Part of a small language model's weights.
Architecture: RMSNorm before each block, rotary positions, no biases in attention or MLP, untied embeddings.
MLP neurons of a small language model. Each row is named by its layer, matrix (up: input weights; down: output weights) and neuron, and shows model dimensions 0-127. Each number is 500 + 40 x the weight over its row's rms, rounded and kept within 0 to 999. Numbers have three digits each.
Before each neuron's rows, "fires on" lists the tokens most often at its 100 highest values on Wikipedia text that the model never trained on; "fires after" lists the tokens most often just before its 100 highest values on Wikipedia text that the model never trained on.

fires on: "et", "ak", "z", "i", "ens", "T"
fires after: " ", " U", " m", " d", " D", " o"
L3.up958:489537542536499535532492458519446524493492506501523425480477534460526550519492495409595503504498518498495519485481449526533549459568436554548490444532479512526481441431467516535521494498497465489422486511549525500584401583531561468573504439468444530407534586474521455527492483467442472493501457468501562514502497439437532439503560513463552544428496530532533456449487540535479485520481
L3.down958:490489390509460469476494525451527449470398522508479483487499450563489471563520477473424401619517516519510490548476434518473599466499490513487484462516488487497465554538470497524487539490542536533524487515476531484622438583481510462468466502504535436521562440567471553549497527503450552444456483486518493447449566452460467481546501577531491477535550495441442562521515438501499453490484

fires on: "m", "st", "te", "ory", "ord"
fires after: " the", " The", " E", "un"
L3.up867:473464493527519428437503503542535535458491495552484466511538524485508568490512477517548442495479392452454506473449503497531524437479530503493512545462509533475441586489484515540520520547434503459511536475437493553528567493539525457427522519534543502515531474465471535505527491452469580507508544479544519543543470449488518461570555434445528505550466488530485541509485531489526471401510
L3.down867:502461493524425538538464453498556459489539509489533517525508468493486502440560436480319510481495543589537537536577509555471529453559518525513465498511519467502540481543539479476463466462500470488489502477555500547452438465524571516574467534524538476501527483507498427495471448508503476497482439514458523547495439532528485504536523576487509489482585470440504505525503425611525490436537

fires on: "man", "ther", "l", "ch", "ine"
fires after: "er", "y", " o", " Mar"
L3.up233:442454472554477571507483488456506501570508546537509545466584452471498456598538515466513462479529475474514529462464632505509451486481451535483540404515477497438553549523532614543457481475491531544438535488536559597563473436539531525522567533509488551459545552535458506439455491419564557542530524496434509470474449504526471564461496533564533523457464503535491518476499471554482465548530
L3.down233:470455477485544556539524584512522567532398517513377459502534516492516495522481469495486548459525531496555473534473514506484515478530517499497420475479497480541426531504521519467518521440507510521557500516510507496511492516543492508501558483493510574463515531566471518511545459482552504519561485444523468499511556528511477499523451470518504409481444452444483523462502550495481494457374

fires on: "in", "v", "3", "ong", "w", "9"
fires after: ".", "l", "y", "m", "re", "e"
L3.up370:520473421488463439467500513523484466514540535449548529411534467537512440568497530453480552501442496543471450454466464412493391511505494483413384504510491563499487567531512478514442534495507484473529488490469533536502451494469517482489533474500442454526509497496478487473454510409531539478524518436443488477557452525509506551516474571526490447493453517455472524465554500580525487509499
L3.down370:550529537476477524574528474434486586432468482438452488608427522431520526533456501509539562483513424522508515536512437479581519502519449481556500465552482564539534504460518479483460465528444579558533540474528426553457463509507586550554556521505426537459488411478482522548508506464477441490504429551485543477460516493537461487542523503475461510451476518478503487454479457481537519494516

fires on: "ing", "us", "ey", "ub", "amp", "ens"
fires after: "p", " b", " cl", "k", "ar", "t"
L3.up998:497477482537493499527466558528504440556469471502515507502471481439476474484614503485499537468477416540484405464476546549492445449476502587453434527542502479462513501530454471490499500528504510568496502510491456444469486489481519544494442423477442480449516470588476435488464495480491482495505582539472572524505465426471494452498524541514410566513556492376531395477547516491499464430499
L3.down998:446577461486476565482495532519542439459502525577499445450514424484502534551507485515411429543487444527548524485481542450524531495398512507452514495471556423436485564463414450564542469469515513508472525515421510490493475488494485433502459575516552521464492408578468495463507501548625455499466540528474496460522506462532521511524539456561551491507540498534586503551468441497524434533477

fires on: "ame", "o", "us", "ul", "e"
fires after: " s", "ens", "an", "it", "en"
L3.up120:569505470530470452569565536526537492494534500546548615494488542530435512482516538589536537434516530492489548514504492558492572410479549483475505451508498515558512524472532504601510453467447464521517442457498545536564512551513515535506514445525482540444517506449426489481512496542530433584433491519483456509582442475465465487502480452522415549492471477445512445472513452501478505550504
L3.down120:463509531525459460451541474523514536487489472512532508504491473550475496527461526403517443519484507558544492483536419471520453507475498541523429564524562476560578532469445549477534497460503454550480506504551431462499481433436523510484471606405499513529468528512520517481518575508536508475464547509522562495429520565467517562470416455476487522489520472436468570501430557490554493456549

fires on: "th", "n", "est", "ast", "s"
fires after: "ter", "ou", "or", "he", " W"
L3.up1012:475507561594510511567511539558532452557440478512465510544488533466503515479506528470608491468462461511508542472507506476434537518491479534529518494526464512565481479473456474541399447473458566566537492530573451525496445494567488456491473508497482500515524492466487540510441577485514496556480506484522580494530504543521469519569545523524585527528435526440469502540487444490476484497557
L3.down1012:431517440523465505573526551491539456483470511480522463562395485513499491499498491472482501461462452503463509519516476512420453523485501491547512543470466565534456474452499465483457592495482503475525387446423408479528485509503511463517566560539527489505470530455455520518488517563464516553500516536516498534522482491447495504524512511490611471494482518471416566506452492536448550518522

fires on: "ub", "ip", "us", "id", "op"
fires after: " s", "ens", "il", "en", "h", "iv"
L3.up524:492457440528520448544568551471508551506442526522542420491511512529529522525452504522582565461588479482502578499520487569536525509439521547542554456556486536501604481448538514474463496500496468526576504515514553559517530517550521460455529559548460497509469522519506539496497596533534485574530514503530565481516453486515516519514504497505507526528439473431564441472448471509514505486541
L3.down524:568550447448469430510502527510485580582519477479569521575481557381543450479531524531490506471479539462506461522416539501479531408499509589445464503508520463546531495477443476448458433478522541479481478538460459491519541531506495505486452598499501465518465581486526482570550531512478453482449479455497539478445481492503439467512481528524512533564505519462493521474467421539490463407498

fires on: "om", "m", "all", " is", " on"
fires after: " the", " Th", " c", ")", " com"
L3.up482:444477515528479461471523494402531549554435511543484472548459441512477551559471511541491562504449443501489517519453502473484486509460529509528517414491473454472481514519547484548483502481465484405530464556525530494472478500530524499510461474511458514480596523547492498566533486568487505574474425578576510496545493536462537505504581483469500567466483523538577543482429449462506524429433
L3.down482:535566540505489500514467511525491531532555515374565441494523527578497486492445532477561487471499524519601474547557492559503515533480526515542521465527454552527424519500454517530444490492530430444405497511511474440501489491523501508473526525525476533533474525487459479480441483517492480451502508451485502530478473532512516536463553597490549513495538526484479486551456503468464464458562

fires on: "el", " of", "T", "as", "b", "et"
fires after: "e", " U", "art", " I", " re", "at"
L3.up144:483430552469479529524527485506527474512532445469409537486431488454492524574539433439445491514481495494465462459398504552561496523547476568516489467531548519484529411527550486516498529524472512533524538447511508495518481447527495459522623434507456522550554533515542475555450528482413473456495468535450477470547519444374450503491489491434458505509532525480490522529571532528483541478452
L3.down144:474543506481543464516461544531538484513518555601419527508472508494476557520469501501395455507467505480443431455527431499539459534526458568562555475517454483503439544484488536449482536510535519482550542565502485535470489470560489602511458519511502432510512477524489456498509526533500426570545401540466544505618465448463508492479494511523459454449442491453505566516440534501507524506429

fires on: "ver", "ill", "ound", "own", "ack"
fires after: " o", " ar", " st", " d", " O", " A"
L3.up787:518426538485468509478497542539499497582499499500501554470495482536422487480512479498511507501506525457470439500500562474460518538511470477528431532521452530458505459473467513523472524492509531426506542486495486432553503522508458547512551515504531520508532473520401586490471514516494456505487496541460534520561532416511548498518556453431498495454499520401502514463437441522489537528523
L3.down787:554473554470553474539560549509492489488547503605530522497479482476584457423613471465418461478444516514447532531506513535478440504490479467501499516467456527490464498468436536487519527474541526482532532536481485483512482461531551507514511537544462508547454516595441540470512397588494459483519473489475575504495473552543486541511517487474472464572520496383493524466505501526469479570432

fires on: "ol", "c", "ou", "v", "up", "en"
fires after: " L", "in", "re", " l", "ar", "m"
L3.up275:510543466548476552473481484508444428488500481488512409495561524479476528582525522470509469477499477444422498496495432489479510477505544576511511554563554490509517550513506467472462507598506440485504439464486516513516567414515469475521477467530529485476507530565506453523461468541531493489391530516440501526502461434469486519509499500381475404539549502528492493479557531494578491457499
L3.down275:493475512521502519389464530492466479505489500594455510565504537464460492497500437567480589499511447465509525525510468514549496504527440447581469422491506538445473453582515422483494540538405515535544480546539478565490456571412488524534513559515559423478484483454561480476462491441510463402481578500573516492493504416477530475526482491502470579488521485477476537516576463453521476461541

fires on: "in", "un", "ot", "k", "h", " at"
fires after: "o", "ic", " r", "r", "ap", "c"
L3.up597:525566475444471494483443532505534535525457561439561510479553556472488449515475519459554469538528506483531484410539513459443436536479512563544486481571503437568503530479458591461478498560487490527537472532548481509445487483470479433493501537511447435505494423440454494652534463467546551477473461542491471497496486516562520510477479527469473483464494516506473558515511460551516508491476
L3.down597:501513466503518448519470478535532509535443573500446562507539508497531473492511566504495586549497502465533504485491419472505417501531406509556525537472445549554476522554423576469485456495492495532493480542577507487508535543523501473481544525596452493514554482445455510489483484391520489479561451494496504473544505477503439478500548547553452515493425408550505566476416463441454524548538

fires on: "el", "at", "ec", "c", "s", "rit"
fires after: " b", "b", "e", "c", " T"
L3.up977:551567548518519531559455517518514525551519491457463492447489450438553488462572481447562474581497476547468476387440437523490534503527464484487482514485512524462459460509460459534511528448498545555457483455487522435418512530500482417450514580478474519502553456483512516502516520451528479498462552511468571491539511427474464428551518505478464472502551544498425530529498546491465505453531
L3.down977:505518509451552501469549525488480426532540526437500475505525448460530480599493533460502521476555485466484439449431505550537416587482518444564455426487492525533512585503533527431469527481519432452545493482519507555454486534497526533524552510518452476518489512421536549458551550477494494462566485505547511514422404511564518429464525544524453516541467473525491538560498490423450498439439

fires on: "irst", "d", "ast", "ond", ":"
fires after: " f", "ir", "ec", " l", ")"
L3.up119:508519456516495504554554465476596454501468562489521563459482519528432494488542466494468449400548462512517540537466485534488459526463485524492517521531484501537450489483521505470498476526522509428516442494476425575486439534432476444548504539457485473468526440525577449540504454494502513510464545474576488497473449526524511504498534562468578514498475482564475443481559466480522491509414
L3.down119:528454474507473508470488434444452517467536459433514473518503417502541495482516550452575535581541497503471477502499493526521502439477494542523519525576557508441558499467485456473455464530559509542445419453481450504458461514520488530474516499475469563486477538445453506459559531502520573519479471532511488500571524491523571564526482476472510555489502402535428477561464516457465514473510

fires on: "I", "or", "our", "n", "y"
fires after: "b", ".\n\n", "o", "ab", "il", "ol"
L3.up422:522596555522555526552522498453487503538511483494558480537509493515491472554518509535515528536502476494541568511515564520484522508499547455479497469542477559543519460459471486441444496417492450488537524482497489500455464532530460518493392496628480518527528529527523447461473447525573580530492501455493582593476471447499504439462555486454479512556514524478527499497583539528469500537497
L3.down422:560453528530437500451586573483487538557414534456565542521461437486493496487540514467488552534463562510456427530511527499492502548500515469469490497388490548546494521529497544540563528538522437480515452479541447540459526529506506528447521551486555478472430509472492504492519439512511520529483537518470450557509492496519530525580488493509511515449493517486551521504462558516624567526467

fires on: "ay", "ub", "y", "i", "at", "um"
fires after: "l", " cl", "k", "art", " l", " pl"
L3.up11:486465480418507453527479543465435487579495486525505526534494536445513537420528477481488534460458448504493534481484507453543514526502522465492462499542542500606596434556515449427526461480494453419480510541416505453433507469423437490482535475510491515518452503529514490489386460519488469518479552490450451462462505492479509532444490420494496521530560549535496526444494516461449468483452
L3.down11:498473520509556485536537412426494465507519483525536480469528441469562515547544501513486451553537542530479546502526544507464547491499498524469482505475488511537587599507554589507478464508456446501501486425535519522495531567413474514454473586514473434448470436542474446510541512497473484493505426523525548479552525464511562479535425561515476440549449514452563535552554476468504488501501

fires on: "u", "en", "ar", "il"
fires after: " ", "a", " E"
L3.up739:526559546503479509531567509577489515477469466522424474532506534538549486583483530555553447494433574482444488469450530483559470591496492503477500499453450509525437435466502469492470580445449542593570533474524483542463475464447530476516494510472449488505602555450480531499528521508490496489472453445504499526494473548486424456541536493505390425463506485476481493518447447495535575487478
L3.down739:492519452516502565537516465493540502492463472463446529437554439506520497497502513539451507459506531441585512523494501508562528502482480477454450546438452542548529502468485451480580544453484537517461589479518485480486524408465488532552497515459522536551406467461483527424580496493487441512482432510482518404510446504441529441526520483434489473453456458540481549478505427486585512526514

fires on: "om", "og", "g", "t", "al"
fires after: "c", "ac", "our", "ut", "it", "il"
L3.up484:531422521528513543504552491482509484474468531503488564584488548426477534459504498486416552516478532501598498471495467542458506474445425516476549527497499557445528545519477532517487447463505488491556448503500567471478506433421489468490523579446404528512508487517493495469548520550486500490459433472471532502535462536491439523509488515425489566469463457511559435465476478509486453456445
L3.down484:506572475515565523517509445573494534561432477492480524445524473509492558472525486507559486470553485484522523503516523463601511533545483559537515562491512538542514488512503481489471473386511494600511505490461525502607539503524391445537418481526506490556520582504533541500460576469549557466524486479539506499464452549478522531467525527490501448522504594453449511490542423494555550460495

fires on: "=", "ion", "ory", "v", "iz"
fires after: "\n\n", " ", "or", "ist", " V"
L3.up356:513539469491542538466474528502467474533529471528513480462532521519484454496455470498524485536459496477426442502477486475572505543437476475544502431504438502457490470435407488530553495422469521465545437440465545544472530527510529519510473444501503507468552502399464574482497547412506466473476477509457477561555513495515451481552464512517472494541523546496509507495483553455502492502464
L3.down356:537503549512539490464464440484460539513481440387472505505478429563596526420503518517525465480594495454479536502525472501509515533474548507552411492467524520553483458483529521478537576482444543443485516508514430473574481540484456535544531476520430575496569542513475476494475438535514535500486544465510465449486505480513524571483540493470488489494536429570500447534488410477446552488530

fires on: "u", " th", "at", "ra", "or"
fires after: "ar", " S", "b", " b", "op"
L3.up513:471519453596516494502504491462480481479482518468504523423550436557491500499526458456491497413530515540555404437528410591457523571503576490501479509497475438524526478520489484491457521561523482537557513497432497463495469451511478483515500506523462489537461499541515419429522535496448518463474559520487543446506509450481425523492533508508470547483530473466530523498572531511565427540505
L3.down513:495522458526513468570518473572515528543535508424530561509545476487466500491439536521499468436483557488482617523533549451476488507497481522526435448521523547532479471527468553516526489555530499476478545504546429482565526487420512494451549529526468400515453544566510468456526464421520462465539514501492481579480497540438533494465478476497507461506480534425482521507576466521500461489520

fires on: "e", "or", "i", "o", "ce", "b"
fires after: " on", " th", " sp", "w", "h", " w"
L3.up164:454463485438466445537517482563518474524494483427511533460515539455506481551545476532519470557488529512462423521459439487531612487524482527558474492514485430613479425564474485550543538542496490497486517563453516520439609530490515453477498511486504488483526492483529471464540489494409528529506465487445583466479531427507474502571463472557489487508468522447498445501472483466484487566469
L3.down164:421528542514405557547538488466564544486485491546512523477487483498485502477542545407442437409513549491534573499449472433520480445525495551533514478372555512441574548534504521460500505504430474549493502505556469483525547509485482457522482552443528483516491510424509539542513496491497452521456544487562503407450574463491551488502525567473433484480554538493432513528552548499540509526525

fires on: "et", "or", "3", "ist"
fires after: "i", "ri", "em", " ", "am", " comp"
L3.up230:560590431438592577482537484529502496450525471507566421475499566508422526477525509512479551487485485549558530506472491502514510462487528514516548507469481488528490433455444479509530490526474547509550571493490566459507474442459500458515549431605429520464497525473531520533521550468452494524546452449506571433515547504470507461535516538529527550480467479513485551462533536454517504567471
L3.down230:468477503575484486478461510514532543524473463424517489521490442503474506450484513433524528486501462528491459493513495519512530523519436501564504520504509444508413465458483437556481525513518509582542483594488489486549507503500488454458627485512538550511520516581464520501507464482507539552507548492495471529534517485514563510458530578497417479476527435502508511526473516538553500462515

fires on: "er", "d", "ed", "v"
fires after: " E", " F", "lect", "f", "F", " I"
L3.up712:465493536542484511442440535504466448458485429549523475495547499535508590519507571568482473521499536409515502499490437483490444490494538527515435542478474422506515448489553566495469502562479531493518531434485454430492544494458531480522510523492500379516547492535493450497527537534493490406531543564422390461480499502454555440490490487504466506509460488510468465519381482500506430508470
L3.down712:525450566511494477484487493506462476498536530534511467475481438522487441492513553568507510570559514537545431551497417485600492537545524511514579522522468525544493544500451513510495479546488482525480517487462465440437554455467472521483465519491465581503510509453449486469488494466535525487442464469444446493503458511471546454560550526537571520466469492522482511448453499477512496446546

fires on: "le", ".", "h"
fires after: "S", "op", "ap", " E", "o"
L3.up391:505398484461509604527499578508501476534476522545495487545500555427461441544492462446494497481554543544569522515496468506410506517536500507464542565465548474548511540492580590506428534524496546514430415550558494543539508521429389464493596572451508478543510500553454530498477481499521497530440507515502479557484465496538519510533506519444511502454399531470459534496487462526490510519535
L3.down391:493494509519452497557477523505484462372499499523611500554501562506556484503503514478473494470477459543503533493455545631583402486529432507450447504411484502495524467423497488499475434511491494542585516493497499509499508470463517519520442517558516534513504481464444486525447456519542540415571505547440510517462546517416468475510500502443431490497532499521552482478631550518518445417534

fires on: "el", "y", "w", "ak", "man"
fires after: "ver", "od", "re", "er", "he", "is"
L3.up268:418487470486483515463511516514466576484440489448497509493513492536480502472490509505444539491476514457544492480478479554513491454452531532487500425575513571501445513545538559504488511568482518471474584517518527429514475445485496520464490522546591554513561500574457522525467538518491448545558497551523524509489565502560509515429497474518532491513499445465422524461549493563588587499504
L3.down268:496490460448563515525467547451506534557501466416552574523557520437511486465550481536518423486477494520610507525556481472560441517507477462557527501496547480459541470468526458548553478463497478445557515480433525511531472511496467577490460543506414531492459491463476490569512521538534464478492462514490553471485506505473495465456557524478487455500457507482526493551487530501473521547520

fires on: "um", "st", "at", "ost", "a"
fires after: " n", " l", "he", " m", "l", "n"
L3.up936:536469512508522516561541464448516514494462466536476457470489533464542489504532548438428510456551527544462505521538464510590496482464474504537455541534511468511454480462487543529516489522544520463510584436496531531453424494517439497451527508522494479474473516544582550537485417619518541499409520485494452450492520554486532529486469561471442561541530512482488432411438463481443438496532
L3.down936:502500597525562515499467545510508440449490536539479482444501466479459557548519449512460505535500551483472579483490476474451466486458523519465454467541542480463476490438421504556497564516481523453494420456540482437485447482454354533403529511535558538540515499455542537530545470582549479523524504479502522497454515479484516441485528483504459495470513467507483507498490524511435473512496

fires on: "er", "ic", "est", "ight", "w", "y"
fires after: "od", "l", "st", " d", "ed", "e"
L3.up737:507529420492509517453495578444464495505491526512516484497493598463465481526513496527474451465480571451475493517443503501491432543424512518480476451551615486471542455511433512488575396554536510485468562579517406570475503476444468478474575426496505482479539454561486517534501490545515510471472532531461418564513509528452494465483427530508527473519546526448464484480481481535534558474507
L3.down737:507439540517466519493510462419555492508469528503546510472468496512556432468520562506492563484528439507458499432579491536506477471503486484483505543458535480480544451505493478496431422535482561502506443450538514521503489409542538491484525560433473496500514477482501571523553575468466436568501588501503530468466510503510620510463469480498468562540527479494534501452473482531484538535513

fires on: "n", "ast", "ad", "ed", "est", "l"
fires after: "e", "he", "ter", " he", "her", " w"
L3.up200:523514543521446463559510484489501471476491460460463500468502466529443488535472502543485494529457468522488475450500466527504484493492518618540474525471526511486394493505478553494587564460418543506538443451534490526522412554593537507481483575507554497481429522476591487501528501468490456552480543436479571451515469465465474419523564479516488516506481549422484430502498508445485504568545
L3.down200:522490549474559430589485504457484497471475553490458480581424501502441478466488536534523476482480523451429417453481542528486466482500478499518479505488509550571489497432504449530463496552556500487459491442426462471440521553477543432494465508489506462451535510469555563547513550483562534540581514408530495467529575469420435472553514557512537523512510506394457492445550504557433534499554

fires on: "s", "ver", "es"
fires after: "or", "e", "ian", "il", "ar", "ork"
L3.up509:550577543562450488550428513532522478472536500524556508530485505459552528545526511523508501521446466536508499554527454538523504548522566497519506470431549516486474501519438530547553571505492507477535465418521540494460551498552479518487522498490545513553538540490471455532437465479519446478475511475491526504443483485511575549457540537508478390479494474435537510416548540583459532554522
L3.down509:458505525493513496462448523437433469505455542499500495546496478533551538567490428523643495461527483451533517543476513490495538541510475474510512501524484447508416500517541565559507458506507473507477487502498501502587490464467449483539471391489505477470483479495462525448491567570454532475547417511561504476522467420554454467507504514440470531543547524471550477462419522442476475447548

fires on: "e", "as", "el", "y", "ed"
fires after: "us", " h", "os", "ad", "k", "av"
L3.up701:528577403584493473498539520427494490508513478498460529494499500448403509459487506486494529465594448438418527414482477544545475515449531517521474446496502454450497462528592502454565533496511496571534501464487507503483574506534466507552493479533502549414518405502530492490485474501509504518484514540571528556546489481489422497498558523551459443523529478514533480488451536550561531480447
L3.down701:433455495521511530545456540473501506438525515485485524452520454481500507534487495553459454500460498542521489523442544482493471444547541450475559521473514554494464552506517520435451445518470514476416532489530492530560458527557521518484502533437477526546529566490472535575534507523513562549526488485449486485452528578529527478497453553485524478480536512454442435537589484483496543467498

fires on: "ub", "b", "it", "ur", "p", "an"
fires after: " p", "c", "st", "p", "ri", "v"
L3.up295:544481503493507524484507599483504535556515474513451574491480463521560559510521501481517561577508486467526475448545506483437503507550437546450558519501536490566589471455460461551539526516525458477467546455476538494512592496460484459560510477506448466492525463447521516481508436546496560578532582425490522551453483521490499502576478565501490530541463521511513494557513548526475555476461
L3.down295:534615512455465462529505483435536507487540535516511533524463464492508510533547461524517522516521537510494449529527455492467408524483461499431449557520544421509529545562482458497452495517518495412460448454403524505550489458512497516471466489523501519517430495514486475532488540495426517547517533476524455454550506438516447540510530520557537455437459515521451516507521476443417454502523

fires on: "w", "i", "ch", "en", "m", "il"
fires after: "et", "a", "u", " s", "t", " in"
L3.up964:457484503507479449513495488497494447514420459512498490526454539527524519499444464562482438465487445462493511516489456518482536534473444456540508518453481506540500460413486474511503515492474522526554470446440497575518581451554549471515501426502464486468472578514433521457552465429499493551484506464476465540501500421535474528528544548440512478517514479510482429450524478472466570472526
L3.down964:482444525524538562424533459462516488435472495535551544485558478513490537488491557547447521511501524558540514506526544500480529517537473539456491511511518530532525532538472552474540505408511518452460503509480504552478492573528485492522508540489522555546536557465467457539473516582507464508481464536498540507497465449462578587504495451611500546520504480548518575588471500557486492490511

fires on: "ec", "um", "v", "en", "ic", "up"
fires after: "re", "j", " p", "if", "i"
L3.up774:502554446551478502522506506508547479481543486449492473484502412426556582587533517476518453457438525437515476439528533446578517444497533489508490496475566486509524453467508510513407461537528488513541510420537428489468508412399470478541526490550534490500538502557450492520404457516489521360523477519509396484549465491521506469489525464510578529551546463453489516508483530516531508554450
L3.down774:511482467523510560426464536411483512476515463467494500491514569477484539492497505574501476536503438480495493487481476550501578520511505443547582516528533451556554525548502476456483575507439474539579553507472450499515528497501498508486502546520548476436550485498543474467595528481515437462507481502502471507427463531482471415534474467436469548510518498478520529485407506501483502441552

fires on: "o", "op", "th", "ip", "and"
fires after: "e", " B", "or", " W", "ou", "ic"
L3.up371:475450547545481527539522487543520478509486503449525421490464511528484542457508547564525499555468444396573507536565528451508584515472538467533496456530484443498438502483492442513503533509448533477557521476454565555573574486512533534510525489513427461494415491481502521469519516510484503567537507510524527500541540510535515498525478448529450438638446507494464505594531470462498491479434
L3.down371:450462538505510471493566513505494518535430519441577503519455515537541519562597538515549535450490512486477478438443562494530477460470471487552550529454516478488488555484550458499507426442619506507502477478521482536480508443504453489545473508472560546447480559506489506530481486517515518485459504511432473470558531430500489505496482514533522585523464542475447540405473521472495531537482

fires on: "and", "av", "en", "ang", "is"
fires after: " B", "h", " b", "b", " K", "ou"
L3.up469:471443485541462519543586441552527526534532497505489420541531428530549527568533539510511522512476560532466506487541520471437488454482527393553495452529583513470502518481549532544518513513468546463562449484573469504507502500518542509540468548437461511538465476510452501545482462543429519457484461445503506531460623494536466433501526486458513496551527459507530479519598522463536576525515
L3.down469:508569480517531442440439498495437505552549512480529510475433572476464515427476511539648437510529517442514503544551451479535529548462487528473554558505466446478435506540482545459470552452489525549474496535494520495485480496474542494506570416565517552475523521532520454516541545486527535460476512501475442467532492509517503475473547472560511447499530503495432513449479470478566447493500

fires on: "v", "o", "d", "b", "er"
fires after: " F", "ir", "w", "i", "ter", "ol"
L3.up366:502462565475491522504480557518538491502496464496521527523511442472525507478454501486580507503488494545596516554485454451511579470516511411578454451517494480512533502474518506493467431520437461510568449439409449457505578528479455516462577547449503584489542467530524477492566543532445420506496460538494463440521521453493501542559440471519523494405487475586414430527458547482501512528443
L3.down366:491480516501516505500517453492359499488506431550437470550617489468537522483472522472486448513534529460494503503502495494551505482459525540494550495498484560485460517470478514559487573425443473532421527484524523533513480467448438507575469427550589518562518560475511480578444489472563518522509500492538561479485506508468556386508468469519488542496564508521507444490466496477519556463502

fires on: "c", "um", "e", "h", "on", "%"
fires after: "c", "z", " n", " w", " ", "ver"
L3.up747:511546441490452481556526501513559478451533599517433533490562436518498415495475534479464528609433514498487519435451395549491513491486468532473603538450490442438538482571443512574466500446542455518488610506473497591466469443471485509524586553557530522477502509502476518449519489513502517471488491494502470526464445505583525510522514513479532432490494557496430546454453529568569489592472
L3.down747:519523539467492523417504557444469564482488444491547454526453561521559529439482527455497493438511466505465486492543530440460520519526552456468471486499469472468559525463499607516484565439422460490561481481469583439498541538472524489524497509438551545542461517479523490506511489467540505477485499525517458482444506529419566482522460461471452555456429433487560498442527480446414585510465

fires on: "n", "c", "ew"
fires after: " k", " K", "-", "in"
L3.up69:501459524563478513459430500522633493474480483441498504488470618520464485523423535512518535507445449450460453547492516456524509485473504507428484472555500557471448522510505540550563490543482494537587506547515477425520488541525494478585519482561545518492519551497517472490453510579538455503511493543511515448556461472431503506522468505500502484526463482467459481464499538527496502557452
L3.down69:484565516436428509527483586499537439469437425453557483489484496452538423557478498494582518398540449373482462490508453508452491441475509554519532399497538453495503474557487477511508559439556521478436496469495572536500521524479569466512476496580524458552541517560527492478480497502518431452497492495471458488474449550508486545451511545559484434444509522531475462520517496499584460489526

fires on: "f", "n", "is", "m", "ir", "el"
fires after: " a", " the", "A", " an", " A", " H"
L3.up895:491427462426472455474450445439537527510499486409564554455615428467515458537523545491481504582554501560549438475512516481474414523466529519469505517505499439552598582446518457489578562549450500461506472503453516436467409486521490516502476499487528461470560468498474512516467501478446462467553500510572519562496443481473538557559488512548484429552553482426484479470482425496476480516536
L3.down895:483546483523558476563452512499447382450502549496493482490438562555414522517466474526463487455474487472516537505515442496472554456459481543463470521530553482461487531502465526477442499521555558475543487505408580536496561526520534515517506478564453479457535504460528472490473468497534534564461492490565490455559512532541387458473448515425516502517431541535524539530558504517529476510479